python train.py --n_layer=14 --d_model=160 --n_head=5 --n_kv_head=1 --head_dim=32 --d_mlp=448 --vocab_size=8192 --activation="swiglu" --norm="rmsnorm" --norm_place="pre" --norm_eps=1e-05 --positions="rope" --rope_base=10000.0 --rope_fraction=1.0 --qk_norm=false --attn_scale=0.177 --bias="qkv" --tie_embeddings=true --parallel_block=false --init="normal" --init_std_qkv=0.0395 --init_std_o=0.0395 --init_std_up=0.0395 --init_std_down=0.0395 --optimizer="muon" --lr=0.00483 --lr_mult_qkv=0.5 --lr_mult_o=1.37 --beta1=0.95 --lr_head=0.00621 --grad_clip=0.5 --warmup_steps=200 --schedule="wsd" --decay_fraction=1.0 --decay_shape="linear" --final_lr_fraction=0.1 --batch_tokens=16384 --seq_len=256 --doc_mask=true --train_tokens=147400000 --steps=8997 --dataset="wikipedia_en"
MLP neurons of a small language model. Each row is named by its layer, matrix (gate and up: input weights) and neuron, and shows model dimensions 48-143. Each number is 128 + 32 x the weight over its row's rms, rounded and kept within 0 to 255. Numbers have three digits each. A neuron's up and down rows have the sign that makes its largest values positive.
After each neuron's rows, "fires on" lists the tokens most often at its 100 highest values on Wikipedia text that the model never trained on.

L6.gate323:084108085124135114117126138174104166135161150158054113093117062140122127127151121142125116102121132130069133146096129106146105129111134081123136095100104138165049118091137108128077177118155151077121147139109092124126186173094131120144121201101154112138113137184120130104093174085151132145
L6.up323:136159144111137139130167142134154169105170172205140055133115153105159180105133064124126091081145138107099161101144130112185165154120048084140157135092079153099122083113147138195108149151184135140099142068148086122088109166106111081114081168154147086149152100112158147110132124096119151104
fires on: "\n\n", "\n", " '"

L6.gate198:095123124104192139176141127113074097132178127091123114129192142154139064212167177100103118147109094136130077139171166139086131115099132128091154185111126127100160101115157123163121116126207136133075113118188133101137096158160145156158109148117120107126178058136146156167096113073137133165
L6.up198:104102102113159145124088162143161143145133114115089156121085116166142114166090179115133142123083121131044053161059162078106063171078111084153130143117130138099107132113115153144136111108147116131102172139113091104115121057157109171116119080147138124128145116140121187107109115115141089117
fires on: " in", " of", ",", " from", " near", " to"

L10.gate38:179154098098109194143089113139065104119151145135159078123080131103161139155170157118139089106092123105113138133112180090168174134126139113114148215123036155082141098081152111105113113114084148116139131079177079129177122139122146103123060100108109126100098096177085164122114111124182132131
L10.up38:133086082098121055134165106160146101079136078127181122114097152162153095149070122070202174142134115133146076085120116104182119128114174169164173140129102143154132161187111120132125097101087114074131149113131097100129083092193086118114140105146149111121127113136062086142231126089103141146
fires on: ":", " the", " cr", ",", " its"

L11.gate123:112143124212109148108186102113078146144151179139184114084092142122073092111158149134147136141119081161103143197118145160141142166141153052169160138067107126150171137056119113102123115170126151123110111095096162172145101102131095160081158121131136055110116152122164188113134153131166142081
L11.up123:102183173088074114171158122095139100072079140096137123134113089094190177080130117141132118155072080131118141116119071195144085076140052169122115151121125132129128069090131094051141134095117160103155167143111181151116197135071158114130108134144125123121092156109073194187158138155121092193
fires on: " there", " There", " stra", " gra", " it"

L9.gate359:121184161130117136115178196109084116087129181138142077092135168150162167143130116169076137098116092146085138200154144118232168152112115184107157141157123092132114077147145051100099131144114130172175188095140190103117105102094154141208131127124157099142111163173152106083148200156093078163
L9.up359:126115120081141134112128171155127144144099127084130090179147116107126079125104103137178103135126111134093110135114133114138141086168094165138099116184108156160090133171141165166127108139160119194129121188083090133115149102186136153186099140057099145140129145128129050062108149130084129172
fires on: " |", "|"

L3.gate122:127109163043147148116100130156130162109108154138087128140079150103163155086154116121115134051138075100143116130166151157148141128087142097166148125110145204195103135150175133149192145107122089131105151094126134133175097189131112120097142123141135119103087134129101112162187158148157064054
L3.up122:151159102085168107111063153132125173129122158135109139167133196056117161083172139137072092102124174157201169105130104152135132085140169133175148174120110161099083161155175153105092107133165131112115121104099119146109102181197111101122163170129145171089135158141172103164161157095155131117
fires on: "-", ":", "{", "st", "up", "w"

L8.gate163:121120115135097132127134183056177112117140144097101140112137106198075131169140116141180104131149167107149062128076147143101095137129194133181135107064152189118120112101156107163150104116074137133139109129174180135095151111112149125066176078149118119143147101143158126050155109132082102128
L8.up163:056122155106172191182125133044143092042126147145195072078049137161140150121126135119055115170139136156155141134115104125125092160140151134152145093150103183167107123133184138124142055111056170139133157155180092102110145191156150108138104136125138133122118091153132080141153125173111125178
fires on: ",", "m", "r", "g", " ft", "k"

L8.gate175:126089161115125109177106136186145098075129116105101193105112144147076089158095135067126109127054108133107085111163089098160184114086130121181134077188128112141176144135205063106116124148131205116132121139121129128129134113121134113139124124122104078124106119142068153128158103143204157128
L8.up175:148076089177062123143194130149141136124149113141120153150120132161095112152137092086142127127090107100141111083127135073184166067117123086092095161112106153086128151187136148100132135102144168154070142206120203138143176117190116123086099140096159134069158084116096176187113129139123095172
fires on: "\n", "\n\n", " time"

L9.gate15:119102120130114151102166148173093174124154107119101138119100094183092156120119120159129136140186140080087107159173109159146116112102161085148131095105134116179154064159131090158106134102115141124122174128134080035150151120168185171121135126136143129127180176120089098144087172152141143151
L9.up15:198137101147140151126118084164157124125070123147117206179147129111134143154127158191193117087135108182107198154111102140232107167150113097188184074162068135082210101182155111080158130134130124095155141132164133107160125162114151154141101129076161125153159180165097135084096102164158133136
fires on: "\n\n", "N", "C", "\n", "P"

L8.gate440:100097115123120127162084189087107138107138132125147126157073162165056122111079119102179086129119108171180135105148167143170110123158133098142180149090094085089141136089118040084149071111164169140104194206120162130162120064111105160111171082099103119179094069155084117163144165113155083099
L8.up440:117152154150134130157138129094059135158172155089125088108145129059147122199093174134077126116099091175141142104127159173152128160168098081111131095081116133122136135143111112128110101153152160129094155089157135158078141122068193124114124135134113144136170154142128138171143181091104067127
fires on: " It", " there", " located", ")", " buried", " it"

L9.gate171:126110118128185137135147125123068105048116126117100176118113106216107183127147158083106161133128123117169184172100176150164111124130122128121127164182083087113088122144184103156209122135125086157128187121130100077159153179086177181199142171089131114140103125107103155104081126073176116164
L9.up171:113178088121083117134087127109058143075198157140092162139187117160094173109167129090133112131125083089099130125109158147153116087182123095162100123107137096103154115150103054177108172137125140132173149148128064126127116146138163113139172113096119102130123068145107137161109142166079156116
fires on: " (", " |", "-", "="

L8.gate143:144104142183134166107047150150102097178110170145134124104086138154170092147093098120076141134132139144138127147169137088173180110185176159120143121127068171122136104103098138148138116081126136139103122150161100103160149145129098147136174095121113155210121123119209147092081110098101116139
L8.up143:113197083107114121112115146113087146105090143111152160171121109159083093067093176119088150100106101110142069179104160116200086102119137145154187085148133134138138165090181108168145150115111082036116143106139090133172131171139153189153143087088091143078181132098097129087143096101138104134
fires on: " \"", ":", ",", "\n\n"

L4.gate250:064131113154097092068201107129046128178118169082100118082170130100125140172153147089115127151092096129114189174083148104158131125122033122118099147193092179111161101125120095161162136104091059107140171150099133085175127129104096104086118155137174131087174162130160155127138102144165124138
L4.up250:035163122064089188141092109087180127146155109110114047139187112109121157125095080098105115138145073113161092148148133122111137156171087087156132113112166115101152129136124108142184131151155141080116101200095160123150127135156173144094144142168103135144136127119130147192146189139111096146
fires on: "-", "/"

L9.gate237:150114118144096118105139112113108159152075072121067082114163112133170156126112178108130148159127100130102190126093089127112151102104091168104136080130050130059129095171221168140052116087160106123104116134124153117181188178060162108092099173165133078136133138143156113137142106157084121096
L9.up237:088145153102103119178081140130136158163134089150175116108132082131190126115160168140133076109160083099135150098148111165085180105161115106205069122091111115139131185140124107080141108134101094147176138141053077202087170148135105108134163167141113134134194154170135140087136145087116074088
fires on: " the", "-", " National", "|", " -", " term"

L4.gate225:106070094185149137153157137116130162181150147129061061034098128041161101168119141156139101117117130137078155185145082111165176107145189145104127137123121119151139079126135113121111100139087135162076104144153137131094128151187152110194096163123158144107118136120129129116140094059145126112
L4.up225:144131111049136129124146099124173140201085102086137149118171117082125089111134123082215157166114103151141137119122122120127071090147097130103146181109078170191126094102143114131119149105176164123136111204113111139105115169126122126187150165135141205055076150142165146089164072115116147180
fires on: "|", " of", ".", " |"

L4.gate240:184010158107152135158102105077119138107166164089084196133075145030106175133088125126070129113179133092156045167142172107087130127160149074128111123133093191120139177168137132136116136123126134180122100099148133100128113136098121085123134095138168140172188131172165129115122056124137120102
L4.up240:094213145113082142118107171106072109130104155118139094139111099113094083162118169142123116203151127103133071168109098121185153107114145148175109132117107101127151144117176192120105093143092110103126103164137082159136104105220122162124146127126112169115155144146162106120074094100123099189
fires on: ",", "g", "b", ":", "f"

L6.gate227:164105093092103134086079095106113064104154124110104162147119122165115162140165098119132058219141119129111114135132077108147129092068088141127182129049140121101149142171148112135146064152101180122126151164074140183146125196169163169168168133184134116150085134148120135099135136059120137122
L6.up227:126082062096025166120142123087139122165129090140144146160154169118069059151104149156114124126099132144125064125099160207184130136114167090119131106132088110124149136125134107066123161131118176087143109175129187078080085098099142138104155186104176076088075113152106124219169112122082125150
fires on: " the", "\n\n", "ed"

L6.gate170:154097051135145100108197131052130148137145089113160137168165161135160156103153108123143141147139064136132194109173101102137108110144160112191125194116085148151065153124105154150088141148109174104133110105124072124099159144093144115152151118097210126192115144174140131119155147135112159151
L6.up170:184090100166150183078104075075188140115178106138154107152126142104179163167102114107115120160164116135109162081102087039130164095097148126125098178162080142113075129149121103178178064141206129161123090123151099127103131150161038136183123132130198072139102100131162121121150132144068122157
fires on: " of", " to", " under", "\n\n", " about"

L3.gate222:153115119149131156129145150122041140170161077102138175159092141160089155142130118107056111130168100154113161137153073131110105123138118105115081129109090158088123105086069099184111162128097132047140151157117099067179136104092109109110134130179180092113157144067114151092185136176158124123
L3.up222:140145108087103125190109130195107137188075128117127088143068184060155088158102124099143053117092095144120108106168082096084096179098130135110119164090093116169159137138134089137176144129145089135141135109065109105067127140124130102119140109144083130163136142072184143133131115219106090059
fires on: "-", " pre"

L3.gate345:092108134097139096109059142125109131059104131111128152164130119114119110143126128108139098094098103195136100155120126133078105074136068151173188113137120112108152134099158152189082085149186157132089066088162134158140153189088156096140164145167120099168125145125173142143153139098144149178
L3.up345:099125106112124154093139145114115092114149170109099142176088149083098120144150068136196094209115057113109105151106106118157120141175103101149131117139139180105173167126172070126125069077115116131205163154112106125165080134103132150153158115139158110168124098119170115143173055089148082060
fires on: ",", ":", " while", "000", " near", " southern"

L11.gate52:088093073114143102173115106149101173121090182101130156081073154127116114139162181106140089127185134146102133127132160134181122134136114125152085158107110164121084104104091079113134165129163123100092198145105083080176107163139138080090154125180173170124144089079125115117156183098121085145
L11.up52:086150136103131146157115174137114117163138137142117125091072150100147079121123060111162086105156145178153165072133091122187145114132070127147116131135096184157156080055160124133132125118138156145095166166093163077142123111195121073116145143160118141080108109091172104121144163121167144161
fires on: "{", "-", "_", "^", " (", "="

L6.gate321:068144148160158164125195175094139155113121144169100135148088168112095111097130120097154143153116173160047093122141136124141154152127107099167115115128117141176107075140156108133131148179141051159132157156126116160109104139091117191056125132143166109171135128137174143093193135159112115167
L6.up321:116112134131073125112113176107059094123070135142127106170163164058153173093086154123123185137153127089113159165106132143084106165115061148166129153101122093156130086133149142117170192129138113127133081113106185139132135161106128146137152167104110134176105126112127127141152136155123114136
fires on: "za", "cc", "te", "De", "ne", "Se"

L10.gate287:141126144123183207105137138063126133194134131118128111126099156176135173142065164111169074079148107162094116152127128163108184125154142148129153116098122122185112148190089175072146114135123127147078107141114126055082078154107141127136143056120101151070107205106210140097130104115110115125
L10.up287:146113077145138194120237103104077151202074140145152125184181091115098127060099114101169099115124135129112111169080102129127134136132107113107149129090116116094101078174040104160101118092145128143163064169127172128137090142161113142143172106151112112152092194167139115142070099128157108092
fires on: " |", ".", " c"

L10.gate150:165106102167132096145100104138148182187111140159054121129105101106133115167144178190099104155124174129065146143140108161139142089132170111233120058135072111125162158099086109130133144167161132134164119135138130089219142136111138140134152183165144107049108149143117044120097137137119133176
L10.up150:119092190165134119082134092123149128097104150124174169141151106160138139118170126131169149152144133136120167128129102148137094137110073146159124080090077104164192102153138151096171071086175131102126124155124121152095138104100157092138147162109148155126133212064160105137146103143075210181
fires on: " l", " R", " t", "ll"

L11.gate347:108150150082094115097128157207095073111146130091214134155127068193128133154095079135122104144103179117162112135119145142123119176076120134147069141153106136199131138161113123144114122150093148127116161161142143131160090103169129164159155129128103150075144137042119149182121097155063184151
L11.up347:191120134202125161146130129116105133092073115062109127105158168123055125155144145134226101102137148152136169103118180070113105159133118145110043139146091062085124048161132092174122140113147036134115124148161102105162093149122099145171108155101127070087097123119151099130127120166114150126
fires on: " (", "\n", "\n\n", " 0", " −", " 1"

L8.gate132:134092152080088088094111086177178141119134118142134087131103121165211129167123126096094134113122078116103164160123093104123099168065124144163149087080184071122127107109156117193106042170177164132143123164119137112109102128150147085120114171109102123086146172147109139082052119170143155155
L8.up132:132061116125039113159176081062102089115091167073099172166098125132122131142125134190089168112087098157141129114133161157127140133130164117124141063100093097152135064092133178151148155125095143052156142129118143197153093131149092144126138130180126113104103130100118087147190130108112141125
fires on: ",", " a", " the", " one", " two"

L4.gate335:182137104139111127084103110144114073130152109092127176149118197155165169134109096133103173195117161183133141133096131159167160084103107130108122166090113104096102154158166075100105094158112117119109088163152166186130164152155126179151111194112148122146150161155145115126108156090099124129
L4.up335:099114140083100108112190153120113148099125174102136168123123080094128081160138165102132153096096098119175165098123126149106125163119090098179136141098081095133145207112134192143135119074107134106099149150172143117122125118126071171160133121096087131142141087183060135105129111174113134099
fires on: " of", ":", " by", "uc", "\n\n"